config.toml
activation = "swiglu"
norm = "rmsnorm"
norm_eps = 1e-05
rope_base = 10000.0
lr_head = 0.00901
decay_fraction = 0.294
MLP neurons of a small language model. Each row is named by its layer, matrix (gate and up: input weights) and neuron, and shows model dimensions 96-159. Each number is 128 + 24 x the weight over its row's rms, rounded and kept within 0 to 255. A neuron's up and down rows have the sign that makes its largest values positive.
After each neuron's rows, "fires after" lists the tokens most often just before its 100 highest values on Wikipedia text that the model never trained on. A number after a token or word is its count.

L7.gate366 [119  84 118 111 155 139  99 115 169 124 132 127 149  80 158 160 143 138  99 121 125 138 105 147 111 141 116 169  88 103 151 136  61 137 139 123 122 110 170 114 135 123 135 130 113 107 135 120 113 101 143 112 138 141 113 124 126 165 154 131 135 147 104 161]
L7.up366 [157 133 114 105 118 145 163 137 152 119 125 183 132 170 156 143  94 116 136 141 117 151 184 153 141 154 133 139 100 133 137  95 126 150 150 126 126 152 114 153 147  82 112 137 184 132 145 150 145 119 126 118 140 107 120 150  90 127 167 140 160 124 103  96]
fires after: "\n" 66, "," 5

L8.gate133 [148 150 143 110  88 170 119 118 148 166 117 145  73 187 142 152 106  93  97 153 142 157 140 116 137 105 166 150 141 108 139  73  90 129 125 104 137  89 158 104 193 108 140 146  65 145 168 128 160 127 124 142 155 139 147 125 137 141 132 128 165 139 153 147]
L8.up133 [107 157 117 139 111 168 154 102 163 185 109 131  76 108 104 142 145 119 139 106 127 152 156 148 143 111 135 131 141 129 134 110 112 142  89 130 131 179  78 118 137 160  93 135  56 141 147 101 151 129 104 128  99 110  89 150 139 105 147 146 133 117 112  87]
fires after: "\n" 63, "==" 17, "." 4

L4.gate121 [120 135 138 151 153 136 185 115 114 138  78 145 156 128 136 110 163 107 143 133 118 121 124 131 142 150 115  84 111 142 107 157 101  89 145 117 172 176  87 147 137 136 142 121 131 136 144 146 120 155  69 136 137 109  99 180 102 133 134 107 107  96 114 165]
L4.up121 [101 123 107 138 164 131  78 134 136 124  89  73 114 132 106 134 124 127 146 126 130 132 146 147 123 186 166  90 120 157  82 114  86 119 117 119 125 156 129 155 120 164  90 115 115 105 132 109 142 130 153 100 127 133 165 107 163 138  88 132 140 139 162 163]
fires after: " " 37, "2" 10, " Vi" 5, "1" 5, "3" 4

L9.gate504 [177 125 108 135 117 146  89 110 143 104 132 178 122 116 107 154 137 132 164 123 126 166  98 151 125 102 130 134 136 103 154  89 106 148 102 113 111 139 112 111 102 177 158 111 133 128 145 107 154 111 153 127 114  91  99 131 115 110  96 155 137 135 126 124]
L9.up504 [135 143 119 152  78 110 138 100 159 117 157 163 170 138 155 141 147 103 170 117 129 175 137 139 127 123 139 132 164  95 112 108 117 149 110  97 113 124 157 160 134 150 128 151 134 166 123 115 135 118 134 154 155  96 121 109 122 113 118 156 161 121 106 156]
fires after: "\n" 96

L4.gate189 [106 158 104 155 101 160 159  94 120 135 157 158 122 139 160 102 106 171 133 154 110 111 129 103  81 129  82 109 145 123 143 110 139 153 127 123 133 127 115 137  94 156 151 117 143 188 112 122 138 160 167  94 107 138 123 133 118 101 141 155  92 146 148  95]
L4.up189 [126 100 143  86  98 123 107 151 142 128 138 130 125 109 123 142 136 142 168 133 131 124 106 127 156 142 150 130 116 114 161 110 151 111 135  87 144 124 166 133 147 102 175 135 103 128  71 151 130 102  87  88 110 114  78 126 146 132 148 124 113  96 101 140]
fires after: " " 56, "-" 10, "'" 5, " (" 4

L9.gate464 [144 109 132 140 165 136 121 127 157 169 115 108 150  99 115 170 127 167 141 176 127  80 135 113 160 155  56 136 110 119 123  53  94 107 159 133 112 144 123 107 116 139 160 103 135 121 183 146 117 128 179 140 135 118  89 148 155 165 109 152 101 110 100  96]
L9.up464 [131 135 129 123  97 143 103 141 160 120 131 114 152 126 109 157 143  99 169 112 138  97 147 133 127 165 110 163  89 113 106 114 170 132 157 159 157 173 190 132 119 173 135 134 120 147 154 130 147  95 154 142 108 135 115 140 101 138 142  98 143 103 130 115]
fires after: "0" 46, "9" 29

L8.gate191 [127 131 115 130  87 151 105 125 178 101 114 165 121 141 162 147 155 148 103 115 126 165 127 141 152 124 108 137 145 115 176 130  93 169 113  97  90 136 174 160 117 138 154 146 150 110 129  75 177 152 138 125 122 119 128 114 103 152 162 151 144 104 127 144]
L8.up191 [115 146 104 147 113 154 137 116 175 124 115 164 115 159 112 159 134 172 131 136 121 166 117 148 114 125 140 124 166 115 168 136  91 147 127 110 135 130 153 130 118 157 141 147 155 135 146  91 168 103 117 183 114  99 131 105  91 153 130 152 126 130 158 170]
fires after: "\n" 64, " also" 5

L8.gate304 [153 117 146  98 107 167 131 109 157 121 108 159 102 112 135 149  89 118 113 141 131 165 123 142 128 152 118  95 149 116 147 120 109 175 127 100 157 157 125 134 170 115 157 119 194  93 121 147 156 123  94  82 122  93 153 135 132 136 115 125 139 118 132 152]
L8.up304 [137  96 124 119  88 131 151  99 150  88  75 154 116 134 169 177 128 121  94 126 121 187 123 150 140 153 175 136 138 136 153 106 131 156 116 105 134 110 159 170 151 132  94 175 143 157 133 156 182 133 107 127 121  75 151 118 144 131  90 173 136 144 135 139]
fires after: "\n" 50, "==" 21, " ==" 16

L5.gate228 [140 105 124 128 141 160 107 109 108 165 116  99 129 116 138 112 131  92 122 171 125 119 124 132 145 142 164 136 116 141 118 109  59 130 107 119 156  95 198 120 150 127 136 102 137 161 131 131 111 146 129 157  99 129 150  98 140 158 141 131 164 122  85 139]
L5.up228 [136 105 104 171 128 141 104 153 110 152 106 134 135  92 139 129  87 111 124 130 165 124 155  91 122 143 110 129 102 138 152 133 102 148 153 127 165 132 141 154 161 105 133 119  96 174 122  95 124 126 143 156  98 112 151 132 153 146 176  94 191 108 118  84]
fires after: "2" 35, "1" 21, "0" 7

L7.gate345 [176 100 156 126 122 128  90 125 142 117 110 133  86 114 152 137 139 136 142 122 181 139 142 163 100  79  72 140  97  96 158 122 101 151 134 119 119 115 135 147 131 144 177 135 149  69 123 133 125 120 120 167 102 140 147  98 111  92 145 150 104 126 123 150]
L7.up345 [150  89 136 113 103  78 128  88 145 122 115 138 114 127 155 167  97 126 144 121 115 145 111 150 140 128 158 116 104 114 106 120 133 170 138 168 109 141 139 164 130 147 137 150 120 160 141 109 123 134  98 163 170 102 105 138 123 158 135 116 132  99 143 138]
fires after: "," 21, " the" 14, " in" 12, " a" 7

L5.gate102 [172 113 122 152 124 171 122 128 102 163 111 107  89 134 122 123 104 153 170 168 139  92 125 112 126 147 120 145 144 162 144 143  98 101 115 110 134 168 181 130 112 170 190 105 134 138 165 156 109 162 144  95 124 109 142 155 112 100 125 137  81 130  96 132]
L5.up102 [118 120 114 157 140 145  80 137  98 130 131 114 115  96 178 111 149 130 154 157 103 154 146 147 104 160 139 112 116 132 136 149  85 121 111 103 134 148 148 153 138 136 132 121 120  80 148 145 133 111 145 153 117 132 164 118 139  85 163 169 146  98 145 128]
fires after: " " 47, "-" 8, "B" 4, " the" 4

L8.gate244 [107 112  88 169  93 141 134  80 152 126  93 161 115 107 109 158 153 111 157 137  88 155 127 170 142 129 116 101 130 113 108 148 145 179 106 131 128 138 166 124 124 141 102 148 142 128 102 127 158 118  96 114 114 133  84 107 108 157 127 148 116 109 126 108]
L8.up244 [130 153 109 181 134 146 136  75 117 145 123 150 125 148 131 134 155 131 118 144  79 140 106 137 147 129 140 131 174  97 128 115 135 146  99 133  73 151 157  69 118 129 144 152 115 132 120 159 147 107 116 137 102  83 104 111 133 125 123 174 108 123 138 147]
fires after: "\n" 100

L9.gate663 [116 110 112 105 125 162 137 104 137 135 112 172 134 116  98 126 121 152 141 187  94  84 149 164 122 155 109 102 130 103 142 110 164 117 106 136  94 159 154 132  87 176 161 125  93 129 125 125 150  91 176 143 139 131 196  92 130 104 109 108 100 131 143  69]
L9.up663 [118 151 177 115 128 156 128 143 109 123 147 151 154 135 149 130 128 142 135 176 143 150 190 145  69 134 145 179 107 111 163 148 150 152 102  98 123 140 150 132 125 147 139 114 132 138 146 145 123  86 137 119 125 145 131 141 130  86 118 105 168  92 108 140]
fires after: " " 53, "s" 5, " a" 4

L8.gate426 [160 139 103 142 103 142 166  97 139 131 137 164 142 160 131 139 175 159 120 141 140 155 132 185 154 105 113 147 158 102 136 115 104 176 110 108 109 143 154 139 126 159 150 132 148 117 139 106 142 133 125 119 125  88 109 128 112 132 119 124 135 106 142 175]
L8.up426 [166 137 102 136 109 143 144  96 142 134 122 166 147 141 132 148 165 146 124 127 154 159 156 162 139 114 120 137 160  91 154 100  83 176 128 110 116 120 154 122 139 153 153 138 135 140 132  98 140 130 124 119 143  76 116 139 103 119 121 129 126 121 159 167]
fires after: "\n" 95

L8.gate96 [123 157 122 113 115 120 120 128 162 144 109 127 125 164 109 134 117 150 159 117 134 157  95 135 117  61 131 140 181 117 150 116 111 135  87 111 118 124 157 130 160 160 118 131 105 144 123  94 119 130 110 144  96 129 165 120  76 116 143 144 141 103 160 115]
L8.up96 [107 149 161 166 110 153 154 134 145 122 109 128 175 128 111  82 124 156 141 138  95 102 195 124 100 109 127 122  85  95 129 114 120 126 120  94 159 117 193 149 148 142 105  63 130  96 122 124 140  98 129 126 106 150 144 109 138 130 125 116 162 118 166 132]
fires after: " " 91

L4.gate209 [119 120 157 194 126 159 145 139 160 111 138 160 173 134 132 141 150  99 148 130 152 109 125 118 154 169 104 127 146 146 155 113 114 106 132 108 127 165 203 156 104 163 166  95 140 130 133 130 111 113 117 133 120  96 181 136 127 113 114  73 127 131 164 117]
L4.up209 [105 137 139 156 111 188 122 170 182 110 103 105 132 128 111 125 152 137 130 139 123 145 136 147  98 142 127 128 104 110 139 154 129 112 133 101 103  73 154 132 125 130 188  77 116 113 123 139 108 106 139 164 141 128 137 111  74 155  85  71 162 159  98 141]
fires after: " " 35, "." 12, "\n" 11, "-" 7, " song" 6, "|" 5

L7.gate217 [112 139 156 106 134 155  93 104  85 125 129 122 145 123 146 130 137 110 128 121 117 133 138 168 127 137 132  62  93 142  84 117 114 138 133 114 112 127 127 120 125 129 147 120 121 126 106  77 148 115 152  68  95 133 140 134 130 138 118 163 138 139 145 152]
L7.up217 [107 154 106 122 139 117  98 145  74 121  84 132  91  98 125 122 111 108  95 151 159 129 165 129 145 142 101  91 132 135 106 151  82 142  98 168 133 111 136 114 130 126 124 116  84 113 140  97 127 139 132 112 121 102 106 159 180 106 103 105 117 119 134 100]
fires after: "0" 32, "1" 14, "2" 9, "9" 6, "6" 4, "4" 4

L8.gate488 [128 150 112 142 157 174 142  71 159 136 105 179 122 159 127 143 136 137 133 140 109 139 161 183 114 120 131 144 136  89 137 116  56 162 124 125 103 131 159 105 136 184 139 132 126 136 119  92 162  97 116 119 151 103 108 113  71 175 112 121 112 116 130 171]
L8.up488 [141 146  86 144 130 150 135 109 158  97 109 176 129 140 141 192 152 141 130 112 138 183 147 153 148 119 132 140 134  64 152 110  87 163  99 115 100 127 129 122 142 144 134 174 129 156 122 101 186 115 101 130 128 101 113 118 114 158 136 135  97 129 140 150]
fires after: "\n" 100

L7.gate316 [127 116 168 132 113 149 124 117  88 150 157 130 123 101 109  24 111 110 109 143 146 148 133  76 113 141 133  76 132 130  88 117  94 136 143 124 137 107 131  82 155 137 106  97 137  97 150 101 108 124 120 121  71 146 151 107 126 143  78 114 109 129 136 146]
L7.up316 [141 146 127 101 127 127 106 158 134 140 127  92 121 146 128 133 110 101 156 107 129 108 114 142 107 163 129 121 152 117 172 142 130 144 137 191 124 124 148  95 125 117 128 126  72  87 120 159 121 104 174 132 124 123 142 162 187 160 125 109 103 142 130 134]
fires after: "0" 37, "1" 12, "8" 8, "2" 7, "5" 6, "3" 5

L9.gate444 [102 116 127 155 133 139 144 102 170 109  75 186 122 106 158 123 131 160 155 151  88 132 170 156 144 121 104 145  88 143 138 134 136 129 117 114 156 111 137 138 121 158 164 133 143 167 145 123 163 105 136 131 101 137 124 122 139  83 120 150 107 126 140 115]
L9.up444 [167 156 173 112 154 107 145 141 115 146 134 165 151 152 144 121 136 119 138 123 130 113 150  84 119 138  93 120 135 132 157 125 120 138 110 127 130 156  80 129 136 147 133 181 125  92 132 130 126 130 112 160 119 107  86 128 154 109 112 150 106 144 173 135]
fires after: " " 38, "-" 9, " un" 6, " re" 6, " \"" 4, "s" 4

L5.gate214 [130 142 136 132 109 155 132 137 155 159 101 135 132  78 124 124 143  89 111 123 143 126 138  84 128 153 153 153 116 180 144 126 116 121 124  96 152  95 153  86 175 114 143 150 128 134 116 103 141  70 105 136 131  86 128 128 144 163 117 160 155 120 175 123]
L5.up214 [151 110 111 139 111 160 114 155 153 129 115 102 127 111 110 130 139 107 146 123 119 155 133 104 119 135 136 105 121 176 165  90  83 158 114 113  95 156 120  52 142 144 143 160 114 160 122 136 152 113 115  98 126  99 141 113 106  98 100 136 130 135 136 108]
fires after: "==" 26, "\n" 22, "." 11, " ==" 6, "'" 4